Weights of a small GPT-style language model, trained from scratch on English Wikipedia.
Architecture: learned positions, capped logits.
Training: a variant of Adam for these matrices, 485M tokens.
MLP neurons of a small language model. Each row is named by its layer, matrix (up: input weights; down: output weights) and neuron, and shows model dimensions 80-207. Each number is 200 + 40 x the weight over its row's rms, rounded and kept within 0 to 999.
After each neuron's rows, "fires before" lists the tokens most often just after its 100 highest values on Wikipedia text that the model never trained on.

L11.up450,163,181,180,222,171,155,220,194,254,206,159,200,144,241,210,200,168,208,203,137,166,125,191,249,167,258,208,245,195,183,227,203,225,224,200,173,236,207,216,145,246,188,136,119,238,271,222,220,232,142,148,126,211,213,171,151,190,190,238,222,189,180,179,230,246,274,171,191,262,140,187,190,172,219,264,188,246,176,236,170,186,179,125,237,203,154,183,186,197,256,161,232,219,194,231,166,215,192,247,204,257,220,175,144,234,243,183,198,195,172,245,209,241,198,200,139,174,218,176,263,158,229,276,178,153,196,242,255
L11.down450,184,111,292,207,248,196,184,188,176,161,273,162,241,243,224,175,143,210,136,151,177,227,228,219,181,268,234,274,152,223,147,204,238,225,256,234,222,189,181,210,255,142,246,175,198,255,163,157,172,219,234,276,222,241,186,250,214,213,192,256,172,144,105,171,160,239,217,231,210,235,214,201,235,197,215,220,186,230,184,257,152,214,239,154,137,238,267,169,209,147,148,311,221,200,181,174,126,232,177,146,168,241,166,213,91,276,168,163,172,193,95,141,139,214,194,238,173,211,81,222,233,253,216,228,235,192,202,196
fires before: ":", " ", "):"

L11.up786,264,152,216,218,193,187,216,242,201,167,231,192,176,177,189,177,153,232,156,201,215,287,263,223,197,200,219,246,213,126,210,159,201,211,181,227,203,215,214,249,171,223,209,181,215,220,225,184,189,260,221,223,286,202,192,184,204,171,206,127,150,184,155,222,240,187,190,228,206,184,222,225,165,148,242,188,238,262,167,243,171,237,165,196,209,177,191,219,120,187,180,199,243,290,210,177,295,199,190,167,160,222,205,179,211,110,85,151,224,142,170,237,269,280,277,223,135,250,186,183,186,197,222,197,164,195,215,156
L11.down786,199,211,281,223,139,132,174,241,211,241,201,286,223,301,210,283,219,256,245,224,224,225,197,130,231,164,178,204,212,191,243,230,226,189,198,243,206,237,258,173,167,187,139,130,213,186,208,127,176,179,245,219,164,207,196,167,234,203,171,228,129,204,221,143,211,241,235,172,156,131,135,151,236,152,229,189,116,239,214,237,163,170,249,182,152,200,155,181,179,141,195,190,130,232,189,182,183,226,219,162,211,251,240,190,182,305,188,143,227,175,170,198,196,226,179,201,225,214,191,149,186,242,166,191,210,103,286,232
fires before: "s", "0", " War", " ", " cm"

L11.up403,174,171,149,245,199,175,183,293,183,250,177,235,241,214,145,179,264,148,165,228,195,217,204,193,145,262,202,175,200,194,248,166,224,211,206,220,319,171,116,142,206,180,199,192,109,186,195,228,147,250,226,233,238,198,217,170,151,141,261,213,250,204,179,225,120,155,276,211,189,191,240,242,213,166,247,191,186,239,169,198,211,262,258,144,155,310,268,175,158,240,183,190,186,204,131,185,188,173,252,190,179,208,211,195,214,152,168,206,219,154,178,226,212,205,152,153,160,223,183,160,167,178,220,139,191,186,291,191
L11.down403,238,181,212,247,195,161,191,192,268,197,177,214,205,207,240,202,177,168,159,224,256,247,155,214,213,231,148,149,187,254,253,214,244,174,235,260,222,230,156,105,164,232,169,157,162,228,228,150,147,206,180,197,247,137,160,167,158,160,223,209,184,213,211,223,197,243,162,167,244,165,195,167,148,182,173,192,219,167,236,203,199,248,256,216,187,214,125,142,149,219,205,188,176,145,107,252,190,200,227,167,173,264,185,173,244,153,208,227,252,155,243,229,180,150,195,133,160,182,356,158,221,168,255,220,158,143,282,172
fires before: " by", " in", " to", " of"

L10.up499,228,139,145,241,110,240,209,237,168,226,72,289,210,205,137,197,155,207,201,178,223,271,217,269,230,163,213,164,160,133,255,287,205,163,143,204,158,185,176,188,258,203,155,232,203,199,234,245,222,269,166,213,161,224,130,125,285,229,247,180,173,157,211,151,194,229,224,243,224,152,157,254,222,238,224,205,220,308,242,173,183,185,148,190,254,228,172,188,269,268,232,174,218,260,163,170,152,228,195,234,214,168,223,126,218,233,249,229,167,223,243,250,219,185,152,162,202,219,167,252,111,207,175,231,203,228,181,168
L10.down499,199,297,222,259,209,295,210,227,200,249,148,212,209,165,244,222,163,239,188,202,217,157,190,190,222,184,80,172,162,188,229,214,178,168,188,282,155,177,200,204,189,155,129,184,165,190,230,154,214,161,158,259,209,217,143,140,238,144,158,172,186,164,262,257,252,199,226,167,175,271,218,270,230,218,219,176,275,181,232,149,200,231,234,256,173,265,130,112,266,219,159,205,159,143,172,195,214,183,245,231,180,182,168,237,262,186,131,292,234,260,233,215,267,209,126,194,189,196,242,264,115,205,237,183,165,186,210,107
fires before: ",", " he", " the"

L10.up306,209,187,173,208,236,194,240,216,302,214,228,176,211,171,182,208,233,213,145,261,177,224,218,183,201,219,200,158,204,165,266,167,174,191,153,261,181,186,267,177,186,144,260,194,205,215,193,249,176,213,233,211,154,286,222,254,273,185,234,234,209,167,193,200,196,141,234,168,212,171,163,227,264,248,206,211,215,190,231,200,129,159,182,148,144,198,248,199,170,195,126,181,209,274,166,246,204,139,207,210,139,220,206,146,226,164,193,151,175,175,193,249,162,343,245,160,216,225,180,163,149,202,199,132,206,226,227,210
L10.down306,195,173,204,243,245,162,225,218,221,180,275,195,176,221,310,176,215,201,173,247,263,176,223,139,145,232,195,177,221,216,203,210,211,189,166,174,213,214,184,284,166,207,266,199,199,156,196,214,123,191,245,266,232,173,244,208,177,219,173,117,186,206,174,195,143,222,220,165,209,213,222,189,196,177,200,116,213,131,157,233,225,150,271,215,185,267,186,232,229,199,186,200,242,235,216,225,251,197,175,249,219,151,191,278,180,193,115,136,270,210,179,168,218,207,329,253,115,159,264,144,198,120,208,179,161,179,208,130
fires before: "s"

L11.up56,148,174,105,197,252,209,240,237,248,282,147,253,225,201,202,188,204,207,167,260,179,232,175,243,167,171,258,209,164,120,170,146,202,184,183,245,152,146,235,169,214,224,215,218,162,240,197,169,200,268,157,89,187,197,204,160,249,289,189,150,196,191,180,189,175,209,272,244,141,189,255,217,217,206,183,209,206,220,190,189,217,198,233,181,207,164,198,279,171,183,211,207,215,219,252,114,214,204,184,176,228,245,151,162,238,231,301,228,177,242,217,258,146,216,296,200,240,225,172,221,147,248,229,139,176,231,179,194
L11.down56,221,248,215,164,221,247,172,209,188,214,197,229,177,176,235,234,234,172,258,151,194,204,234,141,163,271,135,256,183,216,226,225,233,211,168,220,109,207,114,268,189,144,209,172,304,237,174,186,158,274,206,196,180,132,207,200,228,252,186,226,182,125,229,199,257,195,150,215,164,230,192,229,260,205,227,222,248,171,270,254,183,144,253,216,108,264,190,174,200,198,169,191,162,173,179,250,152,147,222,246,153,198,241,219,144,201,166,228,160,304,181,274,183,188,167,160,266,262,337,199,162,176,168,223,166,174,146,210
fires before: " |", " (", ",", "."

L7.up407,195,240,165,183,255,147,179,239,185,196,173,205,214,268,211,151,219,224,256,248,194,158,205,247,221,206,155,151,188,200,258,231,194,147,269,201,281,214,260,174,151,140,164,242,260,182,133,201,220,157,147,204,207,199,145,238,168,205,231,238,212,186,151,220,241,129,164,174,172,189,194,220,215,192,183,224,217,241,259,179,137,270,221,143,232,193,248,214,215,201,272,184,193,201,169,132,227,234,197,212,169,122,210,143,158,213,211,276,123,215,216,201,193,247,214,183,189,127,178,250,104,150,184,179,234,232,237,196
L7.down407,175,224,237,258,199,196,164,170,127,245,145,183,188,180,247,198,210,154,163,233,224,195,150,172,242,173,324,185,279,187,165,185,205,189,226,149,238,234,177,184,229,242,166,232,197,127,168,204,235,258,193,300,183,192,214,208,200,185,189,215,189,178,230,271,159,249,185,268,210,198,258,233,182,204,148,208,192,158,196,162,206,218,206,158,153,201,138,230,204,240,194,182,209,220,107,238,233,193,250,186,229,177,188,162,234,157,240,200,226,205,247,225,228,248,203,320,190,183,179,176,144,201,156,207,227,227,253,139
fires before: " |", "\n", ")", "),"

L10.up742,214,177,212,156,188,174,141,248,203,229,231,203,212,163,178,243,199,184,150,203,189,218,134,167,248,264,213,151,227,264,239,144,232,242,199,229,132,172,190,200,249,172,203,205,149,132,249,243,211,207,197,162,166,251,207,244,248,141,247,201,205,172,187,202,216,219,301,220,181,209,164,208,241,220,226,200,225,190,143,166,145,264,156,183,180,250,208,230,237,184,93,105,201,263,156,285,238,133,159,217,206,232,172,239,242,150,206,185,273,153,164,212,255,182,164,187,165,209,175,206,202,153,154,209,175,231,237,273
L10.down742,194,159,170,163,255,264,180,150,197,152,210,170,243,233,136,272,206,187,184,144,229,216,209,189,226,259,209,211,262,262,156,178,262,207,163,178,186,169,258,225,246,166,241,192,165,248,188,206,198,184,207,167,204,271,251,233,228,247,134,210,198,173,215,229,231,253,135,335,171,185,176,184,229,227,233,177,200,121,181,191,212,191,148,250,169,124,186,197,202,261,179,204,196,246,213,159,248,191,169,282,216,258,161,185,223,240,200,198,198,267,156,154,173,156,161,257,209,225,215,240,136,126,313,143,204,234,227,133
fires before: "ed", "ing", "es", ",", "er", "ary"

L9.up10,202,201,200,164,113,255,191,181,215,203,228,257,260,179,150,202,177,156,194,183,203,293,183,258,221,221,173,147,200,166,209,157,202,223,149,227,252,179,221,190,138,194,99,193,231,183,206,228,203,115,220,189,187,184,226,305,195,235,204,166,196,193,195,185,214,251,209,207,184,197,236,207,202,202,161,201,231,237,240,229,258,187,220,188,223,204,259,171,229,281,151,201,77,184,131,262,182,204,259,221,222,222,105,186,237,197,209,156,112,174,223,246,240,256,135,225,224,184,171,237,202,317,214,208,154,274,152,138
L9.down10,177,192,195,147,253,134,223,219,250,146,274,217,192,237,154,242,225,210,222,133,155,176,210,174,228,214,225,233,251,205,117,188,244,220,242,168,105,186,248,207,129,238,219,210,260,213,253,184,182,178,215,144,172,258,247,185,267,149,205,100,228,212,212,220,189,170,209,236,180,228,192,165,290,238,191,251,177,234,240,220,226,86,191,168,189,230,180,234,250,203,204,223,319,227,236,196,199,158,167,220,251,212,230,285,215,227,129,122,173,225,127,165,147,194,239,165,177,180,203,165,226,141,187,162,199,188,178,237
fires before: "s", "ed"

L10.up13,239,187,137,249,251,134,185,261,223,211,193,195,249,161,248,210,206,194,193,211,202,153,230,173,191,171,140,149,218,198,265,177,212,119,274,204,242,310,189,175,169,282,160,245,182,200,221,208,187,227,252,152,193,201,173,200,181,183,198,224,187,155,92,145,203,289,238,132,154,199,185,160,147,134,229,298,281,155,206,180,179,201,181,224,150,215,214,212,211,223,173,178,226,245,233,229,223,178,223,189,232,180,182,167,250,258,205,207,182,208,221,188,310,236,229,179,180,210,171,175,183,174,276,212,208,215,234,217
L10.down13,204,216,218,259,105,183,179,158,267,235,272,168,214,240,172,277,209,190,162,109,225,180,214,163,200,218,237,171,175,183,246,196,167,207,244,182,218,173,165,203,200,178,143,189,248,270,179,197,155,236,219,198,185,198,225,169,113,219,182,204,299,182,216,178,166,253,207,187,140,220,234,75,155,160,269,204,203,156,226,202,178,180,199,227,165,186,206,261,218,101,223,224,193,166,218,192,190,242,232,96,144,157,273,174,249,151,84,195,240,148,193,163,194,222,237,186,200,215,146,226,180,179,251,200,220,211,281,260
fires before: ")", "N", ".", "C", "^{", " mi"

L11.up133,173,138,180,257,146,215,185,303,186,269,205,199,252,221,214,228,186,145,188,193,209,200,243,244,221,295,204,233,199,156,263,178,180,203,200,181,299,213,240,168,229,172,200,257,123,176,169,242,245,242,149,224,235,182,137,145,198,135,254,206,160,173,184,174,191,149,240,158,210,182,232,211,145,171,261,210,223,252,196,219,160,262,240,110,248,235,293,197,173,132,190,132,209,278,154,173,247,151,218,199,119,190,223,210,201,189,286,250,214,140,198,265,186,183,247,178,223,194,174,167,181,256,195,177,212,242,224,185
L11.down133,242,171,173,140,143,144,241,212,120,141,232,232,237,45,242,179,164,207,268,181,229,213,152,215,130,166,229,199,183,219,186,261,197,184,244,189,183,172,154,146,197,180,245,179,170,241,139,210,219,227,188,177,197,204,303,186,211,183,170,169,174,202,207,178,146,124,201,218,126,162,149,229,195,225,162,271,233,151,292,207,218,316,240,215,192,194,230,180,182,253,257,209,126,211,194,188,184,198,249,138,161,199,196,216,235,185,173,153,184,160,205,250,207,186,244,223,187,150,247,170,216,230,234,244,159,176,181,245
fires before: " in", " by", " to", " as", " with"

L10.up100,189,188,192,213,186,211,214,232,237,167,251,202,222,248,114,202,220,173,203,169,255,255,156,212,227,320,227,156,182,99,202,120,192,169,203,272,276,234,166,190,151,233,203,172,328,174,191,178,230,220,201,167,245,226,157,208,235,168,237,205,116,215,165,231,258,206,224,175,309,195,165,187,217,267,237,213,287,261,204,187,169,191,285,235,191,213,199,231,188,109,190,154,180,201,178,183,184,173,230,161,242,136,174,208,205,184,201,122,147,196,223,256,252,236,215,150,269,220,171,170,199,227,234,186,229,194,226,226
L10.down100,243,199,183,170,237,180,269,304,151,230,267,188,215,140,140,237,189,185,245,152,221,163,188,176,199,244,195,210,193,167,225,247,66,215,250,165,183,269,211,220,192,195,200,191,251,259,169,135,168,160,200,203,168,197,183,212,224,176,218,200,150,230,177,198,195,145,166,140,218,250,168,292,154,128,105,167,217,280,83,224,213,193,270,296,180,251,166,161,132,156,203,213,148,120,174,192,215,161,220,169,242,245,211,205,173,227,190,165,204,203,163,236,284,237,183,138,181,197,174,174,215,175,180,222,184,193,209,239
fires before: " to", "d", " of", "ly", "s"

L10.up1019,193,132,197,248,132,210,198,199,194,163,192,236,225,205,164,138,175,126,179,139,206,175,233,266,211,261,154,178,191,143,214,211,223,187,226,199,208,227,149,191,213,176,167,272,276,259,163,164,212,198,195,238,142,204,130,280,160,161,262,243,239,216,215,231,194,273,220,149,270,199,180,208,227,145,240,144,192,178,155,178,237,268,243,151,218,235,238,203,196,197,113,168,189,171,143,192,250,159,188,236,189,145,139,201,233,138,191,217,184,225,173,244,223,251,244,179,164,209,175,234,195,272,296,239,207,256,166,188
L10.down1019,209,222,204,213,215,170,237,181,255,173,215,140,153,150,250,295,235,211,192,226,237,225,169,197,254,248,149,224,213,275,158,237,197,170,216,207,207,250,136,120,183,198,238,181,159,198,154,123,170,161,205,217,165,151,163,192,188,218,192,262,157,254,178,188,164,196,226,208,208,186,214,243,237,201,186,121,249,211,261,212,140,201,283,157,198,196,197,176,158,204,219,139,256,153,105,232,261,190,130,202,240,188,230,254,167,197,140,171,201,206,121,162,199,160,169,252,123,156,247,209,264,188,245,163,143,268,187,259
fires before: " in", " to", "ed", " as", " for"

L10.up358,206,182,133,212,188,163,200,203,279,237,160,197,201,167,232,98,180,262,146,208,209,164,166,220,210,227,126,180,253,207,253,127,159,161,168,302,243,287,254,148,187,138,215,253,234,184,259,238,220,154,184,242,205,224,172,181,221,129,197,126,185,163,195,226,246,163,211,178,221,160,143,200,212,216,226,252,169,262,247,155,180,221,196,181,194,239,252,220,216,244,183,154,228,232,150,235,241,129,221,236,237,181,187,152,229,221,135,183,198,194,143,220,220,261,194,169,89,224,177,151,203,153,196,187,231,191,129,191
L10.down358,174,234,211,222,255,201,213,227,231,284,129,190,143,227,187,193,229,222,180,245,209,212,205,171,162,154,230,182,203,189,206,229,259,190,195,163,127,197,235,227,162,198,199,166,201,153,213,218,114,199,267,192,188,289,241,120,248,217,199,199,196,214,215,206,187,174,203,219,168,189,221,158,269,250,223,203,171,131,168,216,271,184,287,187,107,180,297,283,245,158,251,110,234,212,116,202,171,199,194,127,233,202,187,268,192,177,134,218,180,169,189,177,170,237,258,151,138,185,215,166,107,124,216,239,247,187,183,164
fires before: "s", "%", " ", "ept", " of"

L11.up196,206,236,228,205,215,201,242,155,163,229,218,212,184,135,177,205,201,201,130,195,271,180,242,198,134,216,117,153,179,196,242,184,235,209,165,241,212,285,219,159,174,212,188,217,241,213,226,221,175,273,153,313,159,163,251,216,285,185,215,253,167,167,155,205,233,212,207,223,198,236,180,241,140,76,231,222,203,154,148,230,200,192,213,260,226,269,236,154,200,222,207,138,206,232,234,185,261,196,150,189,189,186,248,127,143,278,257,130,219,170,215,227,196,200,126,252,194,169,167,157,191,109,207,168,179,192,225,229
L11.down196,173,149,183,230,184,114,162,255,283,212,292,161,185,204,199,119,231,226,191,184,168,171,170,178,185,256,189,249,145,140,218,202,218,227,219,216,148,186,202,155,200,144,147,136,266,200,221,268,243,173,190,210,212,207,144,173,170,219,172,159,189,182,243,235,234,240,153,187,176,146,203,250,323,223,166,180,142,212,205,234,190,267,186,167,231,208,258,232,202,171,194,281,196,262,172,263,197,234,154,161,204,243,230,212,303,205,161,270,211,144,118,228,183,210,140,162,242,215,189,231,232,240,241,230,161,177,251,155
fires before: "."

L11.up376,163,145,215,320,228,209,168,229,171,295,157,245,166,223,255,174,187,165,173,243,203,222,203,220,231,232,209,147,163,145,259,156,242,155,191,226,253,178,121,220,246,201,176,203,219,261,208,213,251,173,86,184,154,231,184,268,217,131,160,129,124,210,185,201,160,219,152,202,157,193,144,183,191,157,151,207,171,230,250,219,196,254,196,164,209,164,205,230,178,248,176,220,120,276,213,224,168,186,178,248,227,192,163,211,203,178,186,272,189,289,241,207,169,257,205,145,208,224,195,140,154,185,211,154,146,217,211,195
L11.down376,175,177,182,316,211,230,154,191,200,250,271,194,187,238,236,223,217,172,128,231,243,194,207,149,273,223,211,163,193,178,262,108,195,217,241,281,225,262,136,198,231,210,241,163,194,183,230,196,158,197,120,143,183,181,152,147,224,179,199,189,187,198,248,212,189,240,207,109,160,121,205,112,175,144,181,199,152,147,178,226,206,138,253,217,215,197,209,165,228,166,201,186,164,177,262,227,155,200,220,169,214,232,188,261,188,226,186,288,208,224,167,193,200,186,210,123,144,189,248,121,208,171,244,204,174,264,199,183
fires before: ",", ".", " in", " to", " and"

L11.up685,175,211,139,203,247,234,219,169,235,194,231,230,198,212,246,164,221,182,246,219,135,219,264,187,168,200,183,244,167,144,183,233,214,270,145,146,165,253,121,177,205,149,228,268,247,173,243,158,197,222,197,254,205,207,157,168,238,171,175,199,243,210,190,211,222,240,218,222,209,204,170,199,211,153,174,221,214,224,220,207,231,210,225,173,215,204,207,127,204,255,155,225,146,199,202,211,276,214,181,224,146,160,186,189,282,166,157,223,171,245,271,212,154,189,200,150,270,227,149,149,181,259,200,231,204,193,178,166
L11.down685,210,196,198,216,101,158,205,201,202,169,209,253,169,233,180,146,297,196,280,235,215,187,156,211,192,168,234,171,182,99,239,121,121,195,183,211,204,198,138,142,198,154,153,239,228,191,216,209,187,242,143,126,258,169,183,242,224,245,199,234,229,265,224,249,203,240,221,234,115,242,250,253,257,243,179,225,162,171,260,211,227,215,185,154,237,178,209,157,211,203,177,267,233,187,186,210,160,213,215,168,217,163,248,169,229,172,122,225,132,200,223,226,187,133,125,259,227,250,155,128,187,269,199,202,196,173,220,245
fires before: "4", "5", "o", "8", "3"

L11.up323,171,214,212,136,132,245,159,255,181,209,216,258,210,257,132,160,232,104,91,174,227,162,176,246,157,251,211,199,171,154,242,262,166,225,208,175,231,155,151,177,243,206,301,225,198,254,245,227,223,109,236,221,220,196,115,188,202,208,230,173,171,231,187,186,153,160,201,193,189,206,166,256,217,200,167,182,210,202,161,246,210,240,228,198,180,202,180,154,225,184,142,197,193,231,255,179,236,182,190,231,279,221,206,175,200,158,232,251,211,221,192,197,224,248,188,165,176,201,141,215,244,202,200,232,189,219,224,163
L11.down323,112,155,211,225,162,120,179,223,188,284,212,182,153,90,220,235,238,237,181,129,189,202,202,214,160,180,172,164,229,221,190,163,189,231,141,147,108,168,198,180,148,209,248,214,254,179,223,195,202,150,207,265,219,115,192,180,238,184,190,231,212,245,190,283,194,147,274,248,227,252,177,209,157,214,192,224,159,256,180,196,215,291,204,165,199,209,175,143,229,230,243,173,211,215,173,158,176,198,151,177,211,202,236,186,247,168,277,194,177,259,192,274,170,195,212,233,222,207,200,154,177,182,147,246,268,239,141,172
fires before: "%", " "

L10.up672,249,173,158,369,203,136,152,266,252,195,183,169,220,194,184,244,196,194,175,217,259,168,217,263,217,241,214,190,182,207,285,222,172,167,248,160,275,224,166,144,145,164,181,136,166,200,232,247,258,205,177,213,240,206,143,171,182,129,233,194,212,181,189,167,210,146,286,172,212,143,142,215,185,206,204,237,190,159,194,178,188,304,265,215,190,208,145,167,175,174,128,167,184,232,195,212,250,153,184,251,221,221,162,170,140,219,219,146,247,224,226,181,211,266,255,155,183,267,195,173,218,127,204,179,204,187,171,194
L10.down672,157,190,213,159,213,261,164,187,174,95,199,267,259,275,202,228,274,189,157,204,201,146,234,168,220,186,199,233,208,148,163,231,255,222,247,193,201,198,192,213,227,207,283,132,338,201,214,191,183,154,234,173,205,192,184,194,164,124,204,144,204,231,190,219,184,212,274,261,166,127,256,189,200,223,192,147,162,167,171,170,178,200,268,212,161,141,180,170,214,190,251,217,163,185,180,137,235,230,189,188,145,290,243,289,194,188,220,145,192,215,161,153,140,251,184,155,144,196,179,185,164,191,198,177,198,211,180,177
fires before: "s", " of", " "

L11.up839,224,212,224,296,135,262,173,231,164,208,186,174,263,109,155,136,253,209,173,284,211,220,169,187,172,261,251,123,192,183,239,136,218,230,223,167,193,187,163,237,192,184,238,183,214,240,227,198,145,212,159,183,179,192,172,200,136,209,208,318,173,218,181,205,190,283,207,172,152,243,206,164,162,177,250,246,220,194,221,230,212,177,246,202,204,182,220,288,247,168,212,188,211,236,231,178,194,196,207,191,263,135,173,199,200,264,244,238,201,212,176,213,156,223,163,142,211,211,192,261,213,178,214,179,168,138,246,177
L11.down839,229,216,241,212,162,224,186,194,193,172,303,190,319,126,205,197,258,208,163,211,255,172,173,130,201,180,169,201,220,243,266,211,142,178,243,205,231,196,192,221,195,249,156,205,265,182,238,98,143,213,163,182,153,212,168,200,218,240,251,275,203,255,186,230,220,177,224,167,190,265,208,131,153,192,205,217,239,211,211,199,179,138,270,180,231,222,231,226,191,121,233,192,247,205,174,192,226,173,216,183,198,146,270,206,204,215,177,212,188,235,159,87,143,253,170,190,144,188,339,214,194,89,252,174,179,184,238,222
fires before: ")", "),"

L2.up836,205,195,192,201,183,227,188,155,209,180,179,250,174,209,150,247,158,211,249,181,233,179,302,224,243,251,167,181,187,211,228,210,228,168,188,301,191,173,198,196,246,199,196,149,254,278,198,186,190,233,181,218,252,217,185,211,168,234,201,238,194,185,189,218,339,215,223,160,218,134,194,175,168,230,221,197,163,196,158,226,204,168,244,208,200,169,162,249,158,204,217,198,159,235,205,174,182,187,187,147,210,256,228,188,116,149,178,150,112,177,198,165,129,233,156,185,227,198,195,106,191,173,219,250,171,175,228,229
L2.down836,188,131,234,306,143,228,247,198,178,215,183,116,234,281,180,215,99,174,280,180,234,186,201,187,228,253,226,210,188,239,265,191,159,169,190,204,274,253,204,245,170,232,271,226,184,236,137,234,248,195,170,212,223,145,215,161,180,155,162,203,175,171,177,252,214,192,222,197,171,230,154,279,184,234,173,230,206,181,220,196,185,212,152,217,280,246,238,212,181,250,211,194,194,171,137,148,140,271,196,279,234,189,202,187,193,194,129,182,253,211,195,135,228,191,221,216,183,167,203,208,179,239,165,220,176,221,221,238
fires before: " |", ":", "s", " of", " V"

L11.up843,115,207,194,226,141,219,200,239,303,201,135,272,217,260,206,239,209,237,202,205,200,159,182,203,161,224,191,213,187,149,120,173,174,215,234,198,227,302,254,193,250,184,201,176,234,188,162,220,243,231,206,172,222,188,171,185,199,232,257,234,187,203,177,200,243,168,246,222,229,189,140,240,196,229,226,232,227,184,246,204,161,186,219,162,125,171,233,198,160,224,285,250,236,189,187,167,194,170,229,194,233,131,233,153,241,182,192,292,108,134,158,198,268,277,195,220,203,174,178,247,199,154,159,115,270,210,268,252
L11.down843,164,170,201,140,244,168,239,247,227,168,235,176,241,146,274,206,250,176,233,176,159,223,183,209,231,154,277,185,213,118,198,196,172,196,222,158,230,221,206,240,155,169,185,235,209,234,216,190,221,171,189,192,122,178,268,207,137,236,185,115,333,255,188,185,212,192,164,209,213,75,126,214,254,209,183,272,215,185,159,199,195,173,243,220,203,182,229,181,247,266,222,173,227,172,170,200,159,234,193,148,248,173,152,194,154,153,208,100,231,165,104,195,231,207,178,277,262,229,204,151,222,183,245,218,122,221,102,127
fires before: " |", ";", " round", "s", " "

L10.up577,205,157,209,226,200,243,182,193,174,170,214,264,246,170,175,237,162,163,226,126,214,250,196,220,252,287,154,169,271,160,184,124,191,200,131,239,258,173,209,149,138,185,155,161,289,149,231,199,172,182,218,182,186,256,206,277,185,177,223,159,134,199,197,224,200,186,188,191,205,193,236,219,218,230,226,204,224,186,182,258,252,271,197,202,179,187,309,266,232,282,100,188,135,168,184,268,156,178,284,271,223,215,153,230,221,207,173,142,130,136,206,216,225,266,237,221,238,180,174,185,275,218,198,215,131,239,173,125
L10.down577,271,200,201,211,174,184,205,196,246,190,213,255,186,215,173,271,225,204,214,242,248,152,236,150,211,211,219,145,179,205,114,122,180,227,167,174,187,222,173,152,157,178,261,198,197,157,191,204,210,235,199,197,157,163,213,184,263,204,176,158,141,182,171,213,227,130,187,230,204,163,254,195,216,184,197,203,193,236,239,163,198,209,233,178,199,284,243,270,189,215,202,236,238,257,250,266,244,158,177,274,162,204,210,260,205,248,157,233,234,151,188,175,160,199,234,255,153,110,187,190,148,155,201,169,242,269,174,150
fires before: "s", "ed", "es"

L11.up721,113,186,180,183,269,215,160,208,188,258,195,198,209,196,244,184,221,214,173,249,154,236,208,276,212,215,95,134,213,156,241,183,253,208,134,269,199,258,179,141,158,164,140,207,159,115,194,234,147,239,179,166,225,269,191,206,224,192,200,129,268,198,193,206,212,228,220,130,217,192,229,196,210,284,259,226,186,197,142,175,172,208,193,204,171,196,256,251,130,218,168,152,233,264,209,225,191,178,203,154,157,160,164,146,210,221,138,265,270,175,244,240,223,273,226,208,129,180,193,211,134,171,242,222,220,238,222,248
L11.down721,128,153,111,227,194,213,178,103,175,223,166,144,182,151,253,167,185,163,228,174,190,153,247,180,252,224,192,166,193,217,228,228,160,233,138,234,182,189,282,201,195,197,190,189,239,181,238,186,217,263,204,179,176,190,238,209,234,160,224,252,251,243,227,174,173,265,154,283,184,199,221,138,205,157,216,229,170,206,182,168,288,196,120,257,193,159,165,154,222,200,155,156,179,209,246,125,265,231,210,176,215,177,126,178,182,237,190,204,190,169,195,184,191,209,171,294,138,212,322,201,179,275,211,168,201,205,228,232
fires before: "ed", "ing", "ion", "e", "."